{
  "activation": "geglu",
  "rope_base": 48300.0,
  "bias": "none",
  "optimizer": "adamw",
  "grad_clip": 1.0,
  "schedule": "wsd",
  "final_lr_fraction": 0.1,
  "train_tokens": 1089000000,
  "steps": 9010
}
MLP neurons of a small language model. Each row is named by its layer, matrix (gate and up: input weights) and neuron, and shows model dimensions 368-463. Each number is 128 + 24 x the weight over its row's rms, rounded and kept within 0 to 255. Numbers have three digits each. A neuron's up and down rows have the sign that makes its largest values positive.
Before each neuron's rows, "fires after" lists the tokens most often just before its 100 highest values on Wikipedia text that the model never trained on.

fires after: "2", "1", "–", "et"
L9.gate736:141105107130128112095103131142106128122143149144117123094084167157109130111107130140153130164150130099138099097148093123105087117138139122134098145155122132165121108137087149157149106129136135152135139111107117141126151085133144109096166122175080135154122143145091202127123110157134136159
L9.up736:092132114112143122087141147152170099109155197168091165154100101144158114169158149148160143096126137114132170129142111101112133165101146102153159129112118121136104124098082140120116170115125153132129146130124125149121103177150109112114088132137100093106129167126087130079118160102140183091

fires after: " | ", "; ", " in the", " "
L9.gate533:106157126144145131172136080146172114153148141092112138124119161134095121073125131140088103159111143105185099100140130121177143133098085098104096131147162108136158128127161097081090114122115063084109141151120125074139137146148096113099124176122127148136112142115126135134093125125112127128
L9.up533:106159130112089121111123163172116187162130078140118175132135150138138120138152125121089148145096094120148132164113115160157113122145178184134103133149148133104100113135121145125134157117152138121099134121131181070157160117139177129102095128127130143107161114099147194124111079179164138121

fires after: "| ", "\n", "27", "2"
L9.gate2602:143119164156133147100141168110132153126134119111160159169148103146108112135124170146151158129103130111142150165164154165130132165129176123063077094153125099163155172156128058108079051103123123121112115074169125113154122135151161119089163156102113113169109118119090132142117104176153125137
L9.up2602:136090135130124127128130096111121191110139146143121133151095142134122131128127103129118118115104143135093097148139155102121152080137124137139139073130147159139131128151098129127155108108129096105121116166165109133160148153127145116110079121140102083146096109142088163101134127141121144147

fires after: ".", " "
L9.gate2164:152156100137118179123154102122110101123123116137134138131127148143132139113103140131107120110080162105112123135123132160126129127081152157166095124152189154135125092143154101118120152140112134130130099110102128123140117120087114159110117078107075139092106102172107122147119135173098142131
L9.up2164:151147146142106147141135117151144111136139157111101127133117140150099098131145121157075130097152103139080120124147113099167099125143111109128094165072163136095097138135153101149167123128137100160086146146118159169152142105117136103168135138124141100113190138126142156120110097116123108132

fires after: " | ", "\n", "| ", " ("
L9.gate1548:127125133145136161134118127107141140173097127141113088149112119094110177140116145111157135090158123128117130122182100111108137161139118120108143118139108087109106147124128109090120117147103111126112138158135151150120105139162194131097135135118052148129134128161120148140148136150127143108
L9.up1548:135139100163142143111168167144114107137155128134138097117132158114089111137095120143102146092137162100129127147144145124146150131105117089093150149163140126119182111139155147150106122097089111074132080122116087097112147129144133142117085091121120147110125131141113147120157119147168142111

fires after: ",", " | ", "1", " |  |  | "
L9.gate4579:134110084137143104151133122116164155161101215104102105115112147170124109116112126138089074129078144127130100108114155174129114077149100143141094149111159120162123097145125125150116112121096153158123141118142124109120157101121176134127113116064145145128098139103123139128164166149109135132
L9.up4579:127148103117128136098087092169118124099096091185159160164115165148152131123111117167138141143149148127151103114122118154131057121117119170105128123109087106130144110122129123154130137113084082159082162123124111126164137134121133135074128178140141142097186103125149126097145119151176128137

fires after: "\n", "P", "| ", " Oct"
L9.gate677:158100101115147133114057092128122110125095105114157104118150161116119113082103153125161093130120086124103147112171099137116144098099167154098113144163130133158111122103151123159129089160091125101097133131098147113080137151149084099146100149136131140094112150150134099125127114129143109123
L9.up677:155152146130167103147160192139099136133126153137148105106160147143129166095111154127153133084136137152168094175145144099130137149102158129123130097129165125147160115138130132161119103121120148080094170107170085135163164099116158147106111128105124126142118125174129117086169100149131161103

fires after: "\n", " | ", ", ", "| ", " ", "\n\n"
L9.gate2404:159121131107108151142158134136105162138142155128140124148166159181123096105139121109121115119113149085136155124147061159130150123143136080076131117145098155163154122137135076121166095106104141123120128095172117156127123120158134136085120103153158142163123118151133104102110102088145129157
L9.up2404:149169153138070139117152151130095128113131146148122148097141124145115163134129125137133131097110186161136113140098107092151089106144140121122131098133104130117117147128142102136175122103121151140106132133155124153157162123119114146150120078129123122158139108106155139127148063090129171146

fires after: " |", "-R", " |  |  |", " | ", " The", "0"
L9.gate3972:129136150096129130162123109138113174119141153166111132145149158154135121057149143121099115196091169132145133150126110124153127136126082085134095139116095136150162127135113123100140147103099123104113116128104101134133134140170157132130142097151132114175092117112130118140142103115164120143
L9.up3972:122134165146115149103140074115092090140092151161135145133126117100096092096159157139121132124147135109118154123161143109127103164077137108122111211138144177128166164100165120062160133106129085069111102131154121090117170074119106117096119067168144112086107155130115109122155117158158128119

fires after: ",", " ", " | ", ", ", "; "
L9.gate4061:117134182111189152179132125119169114142110128122184124151134112125112121110129102145091085134141136119174120083133088135188092132131110129115142117173141136133132096096134090152091080141147102147122114170092107131098115127120134178113145092148123159081116102151102112118135150089138090158
L9.up4061:130122125123096127096147125119136100174136154134123155195112131117118125109128131144135124099154154143154177165150123125169104118128137102134115125152111139159152134147140176135115173140155142129102099099089103127128144100148095114107132150123098129136143081132157169102118106130158111106

fires after: "1", "2", "5"
L9.gate4456:139155125161148102096115104155168112155147138148143151128134127153102155155167116099109177172104131118134147114137118148139145148113120124082118146120159143136122095154132110070136103128125121123100125135142142176144132144146130109095111115164118095121109149151136122129172113150115124149
L9.up4456:098111123141134130103138144123115122118168148146159139125094118143162162162173104167154167139155121124097140167171110093123131131123121109120128120116130118131141165128100106118124127099066100099169103107146102103142138153139116128136107121138083094116107138134118104107090120134079176137

fires after: " | ", "; ", "0", "2"
L9.gate1526:094121141106089144137143120109122122116133145149119117121166176124089146130111140103102102144091117136162117147136131161138094121109159109164091131102091156198193128149141126143075105137112122144122128139144127094131099111128167135069111075145127164114136131142147139110122164141125103149
L9.up1526:143105126146102124163126102193111151154117151122107180126145104147148150116136124132135114151143111077127155093152111161103115152122138099129127173148142103090105108074151129088135151119127118110143127124138133112121110098088160159164121142151098113083116149121112131081160147125174126121

fires after: ",", "1", " | ", "98", "0"
L9.gate1798:089113154144154164117120146111149095152091134120131180123132127146125135107097124158152162128131147098129118131211118162134151126164176151099127174128131131195117107146055120121105117131110063164136103143100129118093123091109123106128167127154097177118136121118123137145180179090125096162
L9.up1798:110128150105142116135100120115141092141083104113137133092128177130137171125106127096148140186150104100125108125108132171135118119101093141085104128116144161131173101144127105126138121137135154110060151086114153138182088086081180146132083152124128141132161123100134116080175143146131138109

fires after: " |", "] |", " |  |  |"
L9.gate1923:134123111094110122156111100106138157104122113120121138123177133143092117112133154149122097147161083106102161111125082121136093137136119152100087098068136132106128156090167161080130120122141120135103135153114168116125093194140160127123152115157135107136106144119116137128098138112145135124
L9.up1923:157154135171136140151109107089150134160122153095150153144126114157128118118087129094109152182155129121115134095179119139103076159164082151164150104133156111124126161086113131098148108131144097135149153132113124120094137110071125174101121170149117095088097137160102131161113125103126142086

fires after: "\n", "| ", "; "
L9.gate4568:106168116120130130150116095138089077150132139150127127115155117132105160138130126114104129139138095144137123106118144163163100137129138110098106096116138145118122129087137109122110132116069154142137136130150133130115122123120161198119139149176154164159160138123130101080106155123130109190
L9.up4568:142109134115095123150115121149097147120132114146132101118171141144138139110140122110120176159129133152137144134159125134150154092129156108136103106153155137123090127133173112120150163151114141120108085166126155135143122142132116138116123100105142173102115139166119129088123145115135100112

fires after: "\n", "| ", "–", "\n\n", "- "
L9.gate3890:160140186178122113098118130146095155119090110123147130123133201135121187105125087107088160140105156163096101140109104162147111113092124147117135147140117151129116169141112131109096145132092128129096104113117173100166130141164116161112096114114120098120100123149165150110128149155112145151
L9.up3890:117108163123124130153122125125100138109131137166133089132179155137123162110095122154142130115134154122111184153119065127138123105074181166127115139147084194170121137140098144099123145122131092116150138131140134082135091107125104121097093142133149168117126107111105139087085143143092147146

fires after: "1", "2", "; "
L9.gate2371:136133152146105169150063109102126166121112152152107131148158156133098107109110125124134104182100080132144175123139091151143110120133129134142106139089145152162152149102094159124140153088129113148143104152126131127085099172157152130090133123131136085161111146134132115118119148113124149136
L9.up2371:155109116071110151111134087142114144135126135169067165128178134127167129092123130103121104119128148106123158124136064138119122093147164084161125126113160083156131099124131120139132158136113139140143084148112117100114154152144128119105152147172172072151137134147071104156134118156167119140

fires after: "(", ".", " ", ",", " | ", " | + "
L9.gate1688:122161134120141123123087077170120151144134143103115104140136149101125095082119159137122093158104164154104161144130145118152120134120109117101111112176049154134148112099119091102125131141152123121123155096120123154101116129124120108127115128142132150119133131115083131170142110121097167121
L9.up1688:144126102139123087162137103221124104107148135121066144132135120101119139107150158146107149135105142140138108142124111114179129120153130110114137125169123130075142075141164103121140134138143122130080151133125096103115175089123091088117147130148099121088115157138144116139110077143114121092

fires after: " |  |", "\n", " |", " |  |  |", "; |", " Party"
L9.gate364:108182157086107126149078092135126155159112123110162134137145133115063137120113151154153115131097112104123120105136154112108131151133128141101126092079116129152157098115153066100071108137151128158149126161120113148114091108136111170095098101136134163179131122135123111156141117104113142145
L9.up364:181120145082129122183109147083127119111147094125124122120118150136139157098115174091133172103146129161102131095163146117129113136143124118135106140128122140102112167107157069154119127134139155136162108118120125157159115150135112144097120123120154167158139154104128071112105129121168118111

fires after: " | ", "| ", "\n", "2", "1", "–"
L9.gate1946:094155139106123128115154096137145158164139133120098166172148147152106127090127172124113153129112120159184110146151160133108096174095131144077102092141092130142127147140079099090124169154144124129135128140123131101129111140111133074121117135144113186096119089122114122175121138131121111152
L9.up1946:118103154118153126162124146097146141183129119133130127193093131123152160119124091145134109129073084169111110125089112120151150110106068101124130098133133131152118121151132134101120114108108168151143138155113104124122117093113093176122131109141145145126150146103121109105140119124107137113

fires after: " |", "|---|---|---|---|---|", " |  |", ") |", "% |", "|---|---|---|---|---|---|"
L9.gate3070:150114129135101147113123120128084143073112133141105160139161120122116128123144158108161112119143101083152140128134110106108143140058152122094112123123165144157145152130137125152061096151159150115089097129119181124127082162136113135102153146163119096113146129131125084129100146100159127136
L9.up3070:138144148083110110140108121114155125135155112133129141152076145166163122128136133122078145174098083141146154124118157096131117090142149156154140127125121139127128128148118133111120123112100141102161099134160148122109129152111156116084137140147104146067138099135151149108136103125126142120

fires after: "\n", "|---|---|---|---", "il"
L9.gate1679:132116147143126178138127157116113091113156169125096100158118167133112135126092117118124162161124113139129118117135127114094092112123117146154108150090118092132107161102094126169092151103123137131172105130099096103117129161129140181119139131081096139131086198102124103076153102155153117125
L9.up1679:158150107125103114123119193138077183129140092111149073136126098173125189101107142137140118163107117111127124165106140118119141115126152139142106148152099160140117162161155134148140158141181142143121085112111173105138135118099113127119178153127151141157153133157144133165136106125099144158

fires after: " |", " | Q |", " |  |  |"
L9.gate214:088112156158131157137103097086097092145110139123076139151113129104113136161099147118159138156174153155066142109139143164145057090147070096121096086045122167134150132144139097110121140087132111126167131117081139118107116148152148119088154126127128168142169096121123145103133131095133101144
L9.up214:154156129125156155064121099079100136138092156131117140133121098101100107129173150127146184142112085109119187087089099141129127117088131140127125118158142150138129144150111133105136163147105168135107124152138140106118152165126132151125121147103150118139110148132144146084205106105199123095

fires after: "1", "2", "6", " (", "5"
L9.gate1269:141152109110122111105104137106158100136138157148082090166089141168091113154141113099138100144135123159123158143175079134136096151103151119127099109142115132136113129137072128106087120132155079148178151122155108152091117161171175116098130127127118094147135132132109122128198110129122150083
L9.up1269:140140133117091104128106158133151122141092132155121100111101134107132129111156113115074131111117142158153135136141095145123119135141147094132107125110132134147124127125136130113120148106138162109161134119130092139116111110156148124159149165130158101103105089130133103131123123149133082107

fires after: " | ", "; "
L9.gate425:172132144110157124158152147117095090107111145142118112162136160148107132118093153095139080138115142129179113130155143122150100161115128101100093120145108122187106164130150117149120121117096116094101128109133137165148109117142125159116079152127127128120137141153146150119082163087086146140
L9.up425:127081081193115127146140126131148111117135146183114166128144121153121107119173108121115101168155086136118141149151118126111095124121146139084109134163118090184109143109117135140160113097129142119114108134113161108132142155115124098119125137156106184113092135108132116117155158166118173144

fires after: " |", "–", "0", " "
L9.gate635:117098129126099121110130140127137100149111113096101156164164121146098115100149120112146164111114161081128144163150170116112127130110118097154103110134149149152155148152091102115140134091122126139145137121141112123128164147167128104108155102158136131130119132118114133139182121123128149133
L9.up635:169135094107087159144110125101093153122108146097092129097209116145138129171133131173087117151154104120135155168146150159061151132127158129129110105107133159128103125165101115106119125113107096126096130121136148102143163080123106130082116151148105114141109104091120107108177137110151157150

fires after: ".", " | ", " ", "\\"
L9.gate275:174171159141161165135110150125130158110119107146129082114120167122097146103084107120088130131099183132117104094157104132161147134093116139145131136134129118138102124156145152112113139128132127122061155150132162119105164072099118118154099144148121104128102145145133152083136172157118163145
L9.up275:128142159148158189153124119151163132138115136123161153131146132147105105067139149139145105099159083105097125123082149134153120091160119117143115116158143134140115133106153079116143124134177155128118142172166133112152135100144121142087120110147132146134083127182130084109125125132143134133